{
  "n_layer": 15,
  "d_model": 576,
  "norm_place": "pre",
  "norm_eps": 1e-05,
  "rope_fraction": 1.0,
  "qk_norm": false,
  "attn_scale": 0.125,
  "init_std_o": 0.0,
  "init_std_down": 0.0,
  "beta2": 0.98,
  "lr_head": 0.00469,
  "seq_len": 1024
}
MLP neurons of a small language model. Each row is named by its layer, matrix (gate and up: input weights; down: output weights) and neuron, and shows model dimensions 320-575. Each number is 128 + 24 x the weight over its row's rms, rounded and kept within 0 to 255. Numbers have three digits each. A neuron's up and down rows have the sign that makes its largest values positive.
After each neuron's rows, "fires before" lists the tokens most often just after its 100 highest values on Wikipedia text that the model never trained on. A number after a token or word is its count.

L8.gate726:089089118112099109107144119149147075148094075101125126110106145111122151134094134102077097124150178073177115132119168080118127131136104163121097177156105161100087149093127102118093114101143091140122138098094150109110142154117177093149149177083131106129072110213074145087113158152136142119135129129079102125163110140124120129142114147132068157120132129123141120154146111154132135161128152102146134116137177073117116131110088127132118162131138129139109148130133113161157152127161121159121127132137123119149128099162152117146085142151117126143084160156164161120131162187118094152084124143145169146144113111142080132110144097126129115094121147097102121161130138138132132127103082088155119143102129130171120139133171100154122174138133127076085113111133153125121162110100101
L8.up726:102083139135106130120101113154138149136140127108137072094113171118132134151140177142100129155092119099128144158123126125162119144159134166128157156111087194107091180132110130124092142087131148133131146131063163118158148129135151117144099153159159148184135126139105140116168154138122156114115132124065134116144115079109146144108095172124130112122118115099152133148166097160129164159150134166115081115120131136124118164118119126119119123145184141097095128115153112143164137170149129154142148097091106077164126158151160151157117107149153126136101148110128110180136159108141104133102126099170138104150109103111103125097174094096102117137096084127071139166103091113157122131124095092162120091106146125148132144155154097145135160140144153140132124144120125106099138126097114
L8.down726:145137170123120090154128153134152147137156101151100086104111136129132081150163155141126137147089058135142140095134109165134116136138157148139157135094149168143137135141148132134142133141122161131118133143080127144146154083137086124122116136177154132157140151087146139123150132110094132137166165210100175125125146093137150145112114128116163090135101129132133131094130143158126154146161139189092115123122079147104106129112122123095133106172123123095114172108135138142103131157138118157187115125094149134111133172090134123116142124127146090130133110080119087129135110118113130153096075095116131084156122166116161116101146107127080166126116111142095138119139130062173119112120154146135142056146136132125132102137091127156163120121121139172141096114155134110142125082177155
fires before: "\n" 97

L11.gate360:140152153110120142097091140075129074109150115101121119172159137113117094126113130107152108134151117112118115110121152148136068164176119116118135138105106139143158134159155161130072128135186144103121137096141120101095117142125101118142138116162141156112100123114085135104135113125121135150171184138191119142126150145145142138140148131119157130076151126131148125095120167124119149127104109140146151122111115168100154118126131159133133123129091111191144117086112142165127125168112128154113130113118070144125088123125157093115099115161129125159132165117127113079141107119160127147108117088150116124158113128160091095159141147125101152127152138144143120132135138136116142141160059095128138115164184076165155169136144137066125142102128106105119173115115135126116134166100181
L11.up360:140120156113138107105109123110124158102119128141138108142152124151125142143121161151124133147169147113158164121138150173167109161132141114077155145142136111110151140130102206128163136150168114116133120128115127142090133165151076103161158103148105152125111115131098136117109127083141145116185133139128126134093183116103142136105133180105146138145127115163178132096136118114124174098128136132153143168065096172089144125121155162124149095181094153156109100080162170130120097130120131125106137137164128135166142147113170111112111131116171144099148130089157099135116150105144131126137105167137121081146097129086113110154124130169092161144136156132127104104117113137166142119140104105108117176094147134098166138153113105103139154145127143119156139120129170146099135166171162
L11.down360:139126157139145145148158125136098132095131141142148150100150121130119140128125128161105155102126104154136165147129082124114114120156139120108144129135148158105115136156142149125083153142158113140116130121158112123144138093131133123119104130123146138125169116151142127126133136126097117135110126185126112088132132131116145128139107171123120150099123093108110150145126112132087128098151112133136113124112107138156132106117127131123101104149134072101138000106103106109119124104119124154132098156111134096104110120116113135125134114138117142124100134119122146093144111131161143147098121154126115147140106122112149075110139121116134143138153115117133104148112132112091139111152137138133120094126116148123124112246125119154136163179137132151097125162114129117139090156112114
fires before: "\n" 45, "\n " 17, " (pen.)" 5, " (pen.)," 4

L10.gate53:130142172093095127129157135115116134130140171122118112136086124087122081154113132100117135148141121134119159108117107131149144163164105094121103146137092140148100150158135163122083136134126148174112066074110144099103132159073147106119121125152174124156119107135110100113128121130147108162129188149140113141142135161133099156177169158130128162112121112134137109124153100094163146135171145093178151142128140134086135111094137193078157141128097124149110102098117150111096136116128186126111098121144126150137127125125152105146155154146105159100122111104128132135171147135164118130105149122134128154124117171112145129143129144100112147128131131149115141130167119171167138114119095093149130150125101110157150153154145099127172163143122143124109077151118167119120156166136132
L10.up53:155154171155132119138141118090089113100113137101129106132118136083123081138119102093093145121165135140117144093107122104171139124134112132148111126162122133165084177139131136114112113132138166143101106090115108096069143152100157109115122140143141125148137105118116113097115134139101094168161188133165128128115117161129112155189156157149113167099115150145109112143162125118125112110136142124200136152132138134086135146053146164097150148135077137160085130128161137121094112120127142160092111161109170150114123130153150111132137136166136156106104116139144148149187123173160153123124176145128091150145089114139172102116136132082120113143104140168139147109119108153138144135141095082136113129134085123157144146150135133125166157152169119119108098127130171134134135167110149
L10.down53:158177160137113138122121123122119124057142161132118099119117143148150092132136120110129131113138143157137141064122107132158117153134112150126132141169119129159089123162129163111125120113142137133139107113118121129100134142092131128127100151120126133129179107100141102135109125127136099124136151194165134127131113147112108122155161121115109122104133133108121117122153156125118113114179128118143127168140107130108136135090129123126161115155091115164120000133114129115145153134123143141109129150117159139096117139138144140114123148169122183125119123143093116118118117144148126131128164110124155116188075117145117085125130142050135133173113119172139150130124111133139161137142140123103106135141128133146145147252125129115124150172134105117140118172128154116157131144117118
fires before: "\n" 98

L11.gate503:119159133169126127139179100097114131092096146147099125143105168063138146088088156100118128115133162135125138118107127139153113142148134114120084144136131157123111153125118146151092108109143140134130124122082159139114159172082137116114169142092119141122166115130119151099114153151111099126108171149148120132114108148162078160196156132143125122153071177162141104114122133114114149169167146099131136136104150087092119127081115123135131114129082144136128104124094154140148129132142159098115130129093095117100147085145145171129142162157134137131143129126138175170170144159166107132109152092178102129131141137133145126106132150094123123138157126156115141115171110170141105123163109129154125120143100138107143086208103119139142152148133133156123122170133134123170136147112128
L11.up503:122141143153120100132155135116109100119106153092107120175088128106163073094057094107123152094129156132135139113164113178166099147125167108114144119154091130125102177112145123111138130126121105177118122142091101127095113176104127076118130162156163122139137109109111153085085155145134097159183149122172141118085183177158115134189128154152099166081144115162130150146169137143125117145148130112171150164145123116067144103112144110085153141136117119173120132123107138144115113109116167105105143167119132192141168138151138126084161166153122119161130113104153123150162147126138120126095176092148122152133114088146167108128126157118078152156064127131130153120141121157143108138133090117130108128108115148138132146154132108142135145141132144127126083147119154101120134139111160
L11.down503:129155119141106120134135126123097124087128155127133108124118120106149113126129120144135133097131136118149157093122108108156120130110113120109129125157138123105090133137131150123129126124120145127121145101134129150132138114110123113127093153111132091120186129161130111123093127133133121129132133161153137111108117161137121128147143128103145138119107148131106141090151139142137142110153125132138143166141101104122136147108150149130138103149130112119144005137104135146130145128137163127131136109117135135128151134146130120124123148135125107122131143119115128103138158140155111136118134127128118123125109139137128116114146111078106161124113109157117112145154081145136141117131123126120112140137137113118139154255124131120115138162127110120107109191117137121163126140136101
fires before: "\n" 98

L8.gate744:095076128118127183173128093145183121146157135111128144097157095095092124102062113071116130164153179122121100118085117111154151171100121136136153137152138156115103124128130087117105159120144107094148121135123135107152186131126145153203119144098163140108092089138082134099109131155149157143128076123090180115119148107157107162133117156149146095126148130156120120131103150157137136147101098161107142154107163106084117160089122105122095113131166060115194160155148117150164172127137133098126127119122145119129090095152144196149156125128106125120160157146132137066125109175108120140101124101159129142138126128110116142127160124131128160103108126153121132152139159104143126148115095129202099141120113139113134148143159120056100173099116097126118099107119137153106123127130108
L8.up744:146110110154163119145140105124114154131123129153135088082136139138123110127115169064140152105142128143118090146132150120187142126108121127111170096120102132107105139127111122151143133111138138137161133130156173109143130123133091074139087146111155138171134144117073119167162132093177180090166119127111132113144098111109137137090105138093124084133124099126128126125105122121130112122110137104160121119107113131159155144111165085123114091114144178118090114150156136148148121122141125139106142144153119128147116107121120149134122131102123124100120135125137122161114105154139094150144112137118112165126113133116062165117159119156120113133068135091100163142106125100108132091122122100127165095114103120150159145154131117118144128171150130156090096149140139119101128121102184
L8.down744:166133124116177154126144094104129140129138135168124129105105122161104107136135159128128143140132124109093131139147152148128145122142139137123131167149131177125132128160148115123112136113093133148170107125191092112171136129113079118120107098171116110163166180123118119152118087097154136135160132147106147084122139098112163094119131114111148080128141111136131084113130143147129147135158096113132084108105095161146126147148107082117111102118104159111109119140166139115090095100158095112126123153166144140119149131104078124133098135077144143124105121111149121207092114142091102146155143104130094115122096152129140115107176108143162158144102113139150134129094103078139123122144187096120150107166113113164148142100085123142141114093158138115148097109172135107115133105165119
fires before: "\n" 70, " —" 10, " —;" 6

L11.gate110:153117127153083103099113109113133076135089103127144141136094091119110120160113127142133145131125125090131072109116153124141134121134140174114148129143123129159113120044152146141100146143131147148125156125086173158126170121144103111096144151142112108100145123110162107100134135118157143176157117109112130119116127149127154094177109118127097113140126117089165139124127144146078108133129134114108154100160149117123136124146127105106132135154122121178152160125157127125112096104125150178168155143132116111101105123126109126127143127108091132142123157167095122150126120188158132128123109150115147165129167116109161127114130101143133127119135115129119110138136102096144125153115130169095113095116132151165099157130115130106101127134124115097144156119116103127147147160100117
L11.up110:126102161102174162135115098117148162121121092139134160132108085101155116087110127119132158126140158107090142125058170124100144124115130097145124139082165101169123144089115154135123132132107119134121162151162144102119104116154121105108124123112145138071131159119130123147169119136126152163124125140160164131158175131132117153172113112113089133131141124152136133129127106143101138128124153115137181127140130121124095091108123116118138147165140135130134125117157076171114159103089126109136137158129167176111107162151099117136158153129121157117159102115165093149126101142167149128133083172135135131147162098091150092136165155121146133127112147150110118153115171140152112102142112141099151133122113167147133093104094146102061115151125091153119103124117142138090129176085098
L11.down110:139109173104128111117145122176106144092133155121124093108140119148117119122148087113181128129146129089140092160084157150118108125154104149189132155147138158168138108066120129093056137120142119114106143131091146132133085130122138145100160095131097089123097116098122139123150137119071139133110134155091126097146122156162097098129114131126139100118131123140151114121142141124128105122134119193121130106121124118101107131122123149132132134120095101127111134159159137149139058125144135189185092111171161122122115144115113166156107123138109136112168177151125145125130137135152135153108150149131089107080098118116121149118098157120133143114156134111174124138132147124120097110171120140107135096138147159103090149180167118135114108126107107102131105073172115127160146094066138
fires before: " by" 16, " as" 14, " in" 11, " to" 8, " on" 5, " the" 4

L4.gate859:103164139133083109122133103097163084147162108138041158143067155115173101105105139085148154102085138175091152127143130126128122157150128147131117146140098108140138120103180116120136123091132109094107121123137070165183134113128140145169135138085165113163138121153171123151093143135120130056177133145111147123124160145154119125117129157173135092081104139085124084091155110098122119159125109104121100098127150127108124141080160139129159124129085089111134126164145118164169134140140122115151141130137151167140127129123071105097130142120136141094155147103121128206166160109100135125135115160156086131121138154105167137128162126153120116139170120141113179102124116124171102132103136135103142142116103159116114090147184156132172119126135149119088093119132122141146171126131142
L4.up859:100149108091116105123164134109143117129158115114128143123103152123114135136157135121134181153109123128066145126113100149164133155072123129153173115094099140168147099113129164175143088079086128096146154148144124155152144116128102120108087126139115142149158120111132170144151143113130146129122105155073145109138092122175118118113128134148145094172117124084137122168131100117115142140172111177094094109102102141154167140089116136112110116166157121134139077087169152122123122147096093140103127101106140126108142113116109166109151147103159105099125149122118091158149122106114090126157081138130125125108135130088103105113143133188149093117139105134126139106099149122169138126160126120109134123116154100101165152170149125084137159101157083188148166147146144142145136119141071
L4.down859:165059120133170151125122153141106146100105146096205101129184115142106163171141125161118116163163126077158111136121129134135126100103114120118123105123163158107108145138078120136132149150120125153146126133125181113063132175124115126069114103155093124099116126105094134107167095138127117208057120099141120135130083119095148141152119094082140153176152130165141163185095140158142149118118112139115165159111095116137135121175092112130108130125146154151124121092111124099093105114115124119103110119124108095122128126136160141154119118146108126159113107140156116056123106136138089134101150100111178128129122102149106133147106145120138118118102132098147073149126150112093167106150113139149114136130134097127145161106084081109095139148123094131155182144131127119129089141111116
fires before: " |" 50, " and" 4

L8.gate508:145105151149086145156103125132128112112129126132117139149143110150086106103121168163109095081163124097135156125139137101138124129145119157146136103140119140117162163113159136109135127123168135135134090119107159141108136168122105098157164113121112160135086181124100127154175124138132093133134139102127141158105165141162171134134142140107148161150115147137108162120181124124143154143116143130130131147123132115080107118124143129123111147101149082151112139115109119149157099129148120106141070097131136115125126131122166121129133127089115091123114108145150176103116113129119142123081150133155142130125133096122106122103152091116114146120092140081080151126107127090151124124141063148136094139125107061128117133155137136140128107068118107121151136113098106103121127139117140
L8.up508:115130104128139205128123110105165121128161123193121139130117120153086091111151126143123134101106113134103121162128122069126135169153099102141117146089122109124175133157152129103174104094160096137124135119092146126127155088155114132155117134135131173104145137111136149113159127120075095123090109113125150137087152097134100157142174177138124121134099106131109137098147137120112132124120138115151121179123149187101134102140152131159112149142110150134071123081120109109078121157123153102180129110109109146112157179116154149139130114135084094098129122149101151104110096124148123130136155154091102145130134128127098134138106117148142113051115116080092121122148160141123135138138121181136151165104128099135123117133117137121160099136110096135153105135116143169129144095108154
L8.down508:132088096121159140130110115115169091091161128104135138163121129163133120108121080138157142153151099152152132157141125138120123105176140110141114101080127135110055136125141161100169071126148126133126143100127148066126150085146125187109153162120143147111166093154136160131097101149088113201072101154127138117088137122112108164135112131138127147154121086124127093133153106126102091097127146110126123154133133191132096120108159124176118125135129158107116143126140157123087136102122118119121118151128100123104126153141110106082101127126146101119160127110128126147140111167137160145144118156092139143117113178100090125106121148137161121125148130157092084165133131157138149113137116139188157185089153138144126113122112163140144139138162094093127160137135135167177143152132137
fires before: " |" 65, " 0" 4

L7.gate725:147158120181139109112127122081138164159121141177090109105162096154170080088080124132164162118141170139128117095181154138146103108115127134170106149136153137110100196156123173127161145099189146121167157107111124125108091130106103117158173136175139098120124153113124124114120143135105115139120151082138098158121138166135113145150143138150120081107115135139076183132123163143130122092106131134129131110126147134133154121102131125117136128151122120132151181140115110145134130148109163150128137141120149139138148107101169106154094133135071114102127121126129156154116092165132138123124119115109150150136115146124124134181139120113176122110122155130141152116104143107138113145149124113089128064129096150140144130116127157074117118126108110155141090125130133124131140143077149
L7.up725:144119130138132149151136157129145142122164140107130083120135100162093084119125148159122131111094123143112119112152146148130139105105134105164133092120119109108133113119112163141181128113159137111110134116134121145110131094103118132126178116129135142097108105111131116123121161089129139117140112098134126154097135095094170121136128143163133104104113127128100123116114120115127117115109142174156113107134125177134149142154124156099093115118141086127165139181103097135113156149144122134133156124149126112146104115165082097130137122095128155073151092123119124170118068113145148126138177142111102122186079128117112105180110166185158112133141146115108159160140143114103155101152104112091123145122123126145140154144140162096115143122103121155117100133118126176138128141112123
L7.down725:120098158126134174153157139120157124112141100105125145105154111115084095103137132138130119132104127137095133146123139117138130148079146145157144087126054127091157070117101102141154131095120123118122158108131099112120148076096120101155136136130160141113107144068126123123119153121135152132090142174119098168087146106101183113114125134155153112139130106130125130117118126159145095149132157168121135080152154127145141184103120162115060119088138123122143111168117051131142164144144092119150121125165118092135133134149062080135130121112138125102146111132086130118145105100121128117160136104128115143144087129136117137143138133168149095167128113126100140139107098120139116132164136119136161167133155111149131113144126121161113174147127109151097143107099133164093127119137114
fires before: "\n" 57

L11.gate848:138157178138152127156138127118135093148102121108132100132169181122114109126077125117097155163085112152129091131138138121133115112085142118081092124113168150142122133115171126097117171147148088152114109116120144111140134120130137106094144108143132116133131097151185127119099109096145133132127104127107126118133089187116076140128132170164089135165106138119106125113126135118091138114144151066133154123151176135110129122155142089128118201106135121160103162183150110119129161107172144114112126141120116154112090140124124130108089134118098135136138128133097137087136131142111121161138111152153124143066097150119139131150143113106121112140131113124116127142128140066094165161147162164123143143103144132161133145104121107124112140141124093098147108110139129101099127128114121
L11.up848:146104110124143144148133113146134137174096116106161128113082121105164131141152095045115151143170135095131132137136148109125140147130163109133115151090107136156165132093125131120140108110103083159137130134093128076119071143136168127132107142116147131144143146114103120155140117128118128142137179145087121125178174150161146137132143138125103140132118098168156149121069102089106126109124123153124191138129113095116170132101126159076115148176102115133169126139101116149086127107177147120123122127119167175147137181154108131152122128133135118097118103128158186138134090148110117140121116123114120156108134137112117144096097154138157132143133155102106136102176130130096106108114128098136152143106134137125120169123146113113113118173123134123161106163129154133123149106162138
L11.down848:111167117100166158157135124121128130148117142105109119136099160118120159137143126094150140107158100149133123151115118130166091155118106130133145122132097141181104096166142167101097107138119135113191146112107119131110102115097202151130074156111147129106155092160135114153119162141134099102113139124109130088105127107110121150115126128157122129123114152131138148069128140152103141110162133159093143147129122087139134100129137135175128113115118111150154123121133088114119096157111167129129103108118161151128147159129149149124125091108140129146140097124106207107138099116125155125134110122087145117159140111140093130102127154190146145129093174116081090143169113137143163107120122173122132142102141136128126115148161095125139107124108096157122134119132156136151091099135130
fires before: " the" 50, " his" 5

L11.gate582:096130162111104160130087167153126125136110144141159104101090128105124126116083144105138116131140128172145121115093070145156081177103130109107113129146106145116116141153155160133118151144140097123142153135143099098082161130073122111118101112118117121145153096148126142062116133109160113107102145150160125133157138201081109153153152117136152147086135158137111169129143126120125150158178134142146138156136193133069081113090118146143126125143096115153115122157088111160078126126108133084114127145134161108138150152150149140150149149169149124087138108114125127111170179133137102125098134145147162134138115141184162125115111178101096147139115107166133155123117143142164143146105138124119139131149137139123134110157098121153158168126089131100099121155076143114177126164113131
L11.up582:151125131190146113133159145061149100116148150117111124128137102114106094115089102114136091118091176081171144080112133102132118153114136141157111110151155106120093127116120152082110142092162149128114083105107103110136133113114132125124151141113139128138128146123137123121126107184116107120177133144127158091091119135171137155159161094120136156127113155157112094170136155117149120105166115119146120134137158120156108146103117176107145172117100106171134083114121117133131130125112154121121129142091170159098148131118178159128147170151118129133076182118126133116132142155153159124098178127108114147145143117099132157095134127116072126158116162120107136095152117143129114132164125151114141129156112132140112167137144126119151156106155129131126127138196146158156163135098124
L11.down582:086137146126110127136121142125107160073123143135127088093138150093127124069129146152136146112150111156134134120108133130121120124147130132118121149157137132141116144111122163120139128115092102129103134139106140148140137119122158124106095100105145150113194140126134109107090154116155159156119132169164144122122156146115113134164125119110175143130111133134129147097165126124107169121152140141131159150146087094109149137128129143157150117148125097143148029125104133113104103168119120127110140137127132099152119147148118111104121132146149152138125116127130133104137152147135130140107131114149088134147114126126136127125154123081149152109108114152136125135139108146137107153154130119138109096125136130120141118237131116092123119106125115115110114168162122132147111154128099
fires before: "\n" 81, "-" 8

L7.gate99:130156149145119153143126105135149136151151124107106177143116135143096110077083158128125109161168121139147086102132164137154152126106142119113117089112184147113118147104198124124143141136164119177099101074088152116115121147132120073124170116159108103140125135190137135103161074094098120129153156103159125133082173135139138127183143087138101161138142119145113105140136108109149120124099112123109097136108143106134098123146123085106114117118159117115107160125101138110134102129125171088134063140137129158115092109158107118106124122121109134138104105139115115144073112110130138191117155152133119170129140122130135086140108112107130123123122176130112115124117101124125152141139129093122112128142115101125146153123082145149102164034128141136095098131146135137130118090110148
L7.up99:169162133128196118112142113092127163099138152104091129103151103103125125122100129118133104144125145148133106135099102130095147170132121107112085098121136106162106156154125147131115112126137104104155118129146112116126122137116138116118113118161129146118151133130131150111126125124107134168157151141155090112100154100133106121164175130119123109076154123094108148105111160076135139127104146093123162136098095110098102082126156112151145135124133097155112114115102136127120135135117122120105137136092101144078126153153133153139129150174112123182118095063133161141108136149100114129125141126120177186111096138181109121158142127169137133112107107120116103126096162108115107115128145145112134127106112169143093152125143128093083136145145108101058135147123122136106111157131103
L7.down99:149135113132183167106163152091104148099127149091112156103163111108133133132113136139128144154126163147122150166140105160086116131129113124105090115151109137124125089189157117106115122114152118112159134137123133136138116146119138120105113129115152119132168123103085184145160113136129148139170135156108117117073153144160111114186164111109113137134146129087138145120087115101133119146157130159131134136130099122102109106101145139134113133115152112101120108115101144138143133144135088075136158149103063119110156142145134113118141139107139120164136111095162140117104162135085140159120123140121146135091127139185101157151174136131122118113139139126135111134131154122107077135121125106124160104135134105125109163079141126095068132095141113093131148101140125165146136113117105
fires before: " |" 34, " 15" 7, " 0" 5, " third" 4, " 1" 4, " a" 4

L11.gate294:069113127152152119157123173057136134097145147116106129191105141149127119096131165081158129112154153141126080130112096171137120120128142103089156133141123129171104122169149141123100119143118120092106152153100134106103132152132143089141123157125163120114136157152161128100132117131155106101140179140132134125154123150156083149160143139123147150110100166101111121125154097145122112173154171108085141125113127105121143114128143137149121118143152109177145107125134120156137140118151140162131119156147139165096142117110122166156153128143108126162150088162117172101138186125149099155129149140170161166088136147153135133135141065098096135109146115157107060120079119152102133120132158136148130126097127176109110095136081119121118136147136154121093128158084154102104125120088144
L11.up294:109121137172105162149133148152102129159132134092185150184091133119127089140105144107123135118134138129142155115129141167142114090111152136110126112131114103122113155096132178090077134160108117144146113156089159132123125164119090110130122130096150108143129122128132137094115128176132105108147135155129127109097122124171096126115114160144139146120101107141103154133131144124138185102164121098136151128104130140097130150143109157118175127111141111143121114092116138097127116077128120116140124136185184206105143188150155129136142126134102109163140114099102128088112168157124113135106174108137123158128113116118173105104180137126125110158118115129140138127082097133117095128141138118115133127071137116116112104131124111082177096148113155138154116141114181123121128148151111
L11.down294:101103127122126124103127108137123130077159135115110123110144149142139119104136124101162153141182089121121145121133101115141128137100131140117111150137143133154102115136094175094135139173115104142132120114150116144137166127131133158155136142109132108164174113109138109095120141082124138138109108179127133130159132146111172128157129118124147098122117109130157126099153130114138105139164104160111126145149105119137143132155141140174102143114126089137111016147071136115104121118151138138165144108120139124135124092146135128110140158138101128111148136115119130154105136165130104133167115102137117127162127151178130134124119101100133135104145127134153111080106137124115166137158113112165125115121116146125112149194120181124101093106103111133158122129137134152143130124120140
fires before: "\n" 88, "-" 7

L10.gate834:130144142138103094156076082172096112117077153108103088121129130122115102140073178102138130095131138123125126147113103116147078158153130104127165142151084144120106134137144134144121126109179082159106127127121099086141168126122149141138136135131153122145114138138143146099120206099119132135112158115115121120167130141144155160137146147119153116120154129105108124126146106141148115159141111127134169131088123179122137102113112126120159142123088092115124168111102154120091139163133146142114149175129153124145118101142134082133126201142112143134128086124145131157118132154075121155149143127115090140113099125136146133121155107148110114131116187139085177159151116152144137148118123127113140111165122098118143119132137108136191167125087156137150121099081119112131122144058153
L10.up834:116119163184151084148127131145123135111127149102089128122121140086114127115115132116119151093138112145117142112113123112164108121142155139119120167173159092151131140127140138166111108095149069153087116127118114125115159108154132118134096144121149150156111119096103134114144159099154161135118167121131062113157143158120106128144161157124145106138121141121142123117124087186121071150133133143159156164114125148122111128091142146148144075107111147139137136117124154128148127144143149159104134180107165115078135098121098104145140120111155121140097123150099089191127156119109139138108101140151108133088097114158126076091140106124137110122113142144094137082132119150144163178175179112143170115122128123115154119141117116107113136149158136128177163138129126137124117141110121
L10.down834:135111112152150132121151149117119133141131150127127155155099155115107138111158127145164133130130132094161091116138155116140145112121103095093101104136164116147074156145138100138096118126101103109137100158159180126112119128124123104090132112143110082143125113084103138114120127129144155172099108130122134161120096077144145139127124131163106145130080114139131172100101128117129135127153168133134079161151135118137136132144140110150093126145130154122109005138137140115131135103115135114138123127140116133120096138153131112104119120144174123143122092124139112144174105128152160120095126110165123144120114109144143111109121143133143143136144100150133087107129153124122123123168107133147151143120101146118124143189151132092118112159161132129130098197125112129143159106190149
fires before: "\n" 37, " of" 10, " in" 8, " and" 4

L11.gate1056:126129153162117128121141119094129131128097133091124112145111113136117093142112123094092123121138181132173156100135132135130120141118099081126081144130120145150107152122101144086097105124146131139109072107108119125089114166102135108135142162143138109127118113165123100092088103168124116164152151124166132168137150143158105123173148129132117140096117179160109115133151183127133149139128109125158161141149137108093087140100143142089164160117092138150128116129124099107118122114123171123111113150101165155099099130130158118147117164140132125110147113094115130117147128133126119141109168106107138125140134138149137138161131128083094135128127123142143184141118103148119135131129108128118129145116121101146131146159114118125162155121118158119113104134152161120170135169138147
L11.up1056:168171162145108129162126109092127121104111142117160114135089143111138062139133147094108163146143155152164149091121098148158144145138095132127094146149096148163088161148096166129092112130137167160086094110109113104091131158092167126128124127132119128129151096135121101086093123153113124144143168132165110146140115125134090137160165135109143138127081161131117140128145162099122137131153125117154137149137115137108115133098134173117168153146099132158092123112126117116134124151129167163090128153101160151087106111130158130108139165151141155129114110104079118138110155152149111155112162125132102142143106143150145103140123154076131118166138112160141172108144097156118147119119094104120143145102139123135158144158114109124118163140139132128091097130133146123147123158115157
L11.down1056:178152174139137116143125126113118142068123134120146120110122135115123120116119151144150131134150121156128130063110122150153117139147112146111109119138095153130109137152110149128111131107132146116129119118103121113109112120115151132111101114132122122168191129130120093135122144104121123126131139140139123135120118120115116138145135143120141125127086122115114142142111137108132121110170153118131115140112139152126136113115153142142144133135118112127114000124122152120109124153127134150091150131126115124137126123118131121116136129141145168110134114136086143126132135140134107148131142141122119123145120145119133102096125137094123116121115125146132135114123119121116118130156127111105117131116109141136170135255122134124114132160141132126100097153118146107132116135133134
fires before: "\n" 98

L10.gate532:138181185151117114118141131078106161076111145126131109119120115099108090141111152100103141124147171137141135097114106134183144133122122144132109131133108151145089157146097175136099144105148140144117094086092138103080126161075147096116135154140148142139145119127109127068124102125118109118153173129151130129137127152167102169180168133131134140143114137160120148128119153096143135137170122104160130140110115136110122124098146134102149134141071150154128096084117149138121127137138164127113102137105157155101119103138150143125165136151128135093105100126107157143150143131143127132083161128124099125130092146113158098152134161115128116123163148139132140115125110142142124129145080098145134136124081108149187154150123134102130144151136129126119088133098169110139116160109150
L10.up532:144124160106094123134120117113106114097113157099132128168108119106120085172118098073122138148114169155118117108131164130152140153118114133124096139177083113159109168155135151105095110110147149147109081089107100119087154146103131124125105129152125115140125111135115096077110100155120089164148177130157111138111151145146115134194153159146122171106148127147147114153148130121147124125144116086194145151130155130086097132092146156102146167094107131161100114110129154133129116125109173151058103156106118172113098107134164128113142134132127156114117102109133087127160153117125136142111164126127086127139097112150156124155158132103136109136117125147132154109151101180135133137132073098149144161117121085130150130167117115122152163116128122113109096138101166124157136184115134
L10.down532:145155156148095132137135133120115123079108144116154112125119133123125096114117118112116144121136149141141120078111106141176144137121116141115087132140119124119086117163125152119109132132162159120095123118102131112111122140111148106115113134118111122144182107134130097106111150119114122153141150162155119143117133130151119135166156141124127136140123150146122118134141139104121141124170140116142136170135110164109119128085149143131159114144111114164128015114129136119111140122138156148104134147133138140127131110147132112109148149157140173129128119137087123121114145140139120147103168143127107144130102141148136093111127132091134122132119130156114142102133118155138177154143106106100121127122136106123169137255111113108127165170146130145122098168123142126143123144114142
fires before: "\n" 97

L12.gate59:153137114134128130137138114111160099137152161144109111120112150075116115145117101094144142125119118143162141106105129114159144160089097117160126087086117130166149092145121180153127123111149117169121109197133159068167122139136146101161127095085117075123145130120148136145152105160169174139115144131106135119115128137154101144174106144150123131140128139118141135155113129136116117120118124081104143126122141135066138093111179133123141134100137076119149138148129119139179146106163111145169152126085117164126080117133126139120115178097102139139166102149108127133107111126121143148112145127137122155105174133168121123123103141127151113124048106110091136160107137132068089112123115158176113163122131113163122079132129106102131154157110145120114101151089129080162141122154121
L12.up59:120137150138141130157091085098123106171096142128143130143129116100121128101112161126147107155133106120134140077160166190150165107183150148108099128118105127115129143093124102126162136109104107106113154138146118136122099143125090076106085117113120120132136170125123118135140159098116112120173108146125145126140126118125107077116118132118122093123121093125135147115104094115108118162135110135130161138148170143123137119156146141115161137139156140137102134125069102136056145091166139148117182111127138154077119149155110128133105121118110112104119086138163140150107108153090144168156127098130173153093137140137128144098138153137112143189114149076136165147141099117127165141134138114168121137094137145111115116132140097137102092128112124109101079121122127158107134127122152
L12.down59:105128115120142089164100125173136119125098150152137108129114139093101160137116139113156157112131112126102140145144138124132163123126094148138178130115067089152180121155112088134129137137105111140121141140169113124141143135119144118117145114156131124114137131132090151156151153169117153150153119145117104174135158120129072153144142150112103154117146184145137101134129101136150143161123142099110108165166195111139153132112111116129107153114067105117148140093163103094110096120128133133111119123109118134134096155099121180148156135119122104149168159172129162138151124160139165141110162143108123118118162115134132150059165140141165159173132151130132146123147079157141129128147123138140100112095121148136152101129173098124132130107151126157134111145105126071095119066128108
fires before: " the" 36, " at" 7, " a" 6, " and" 5, " University" 5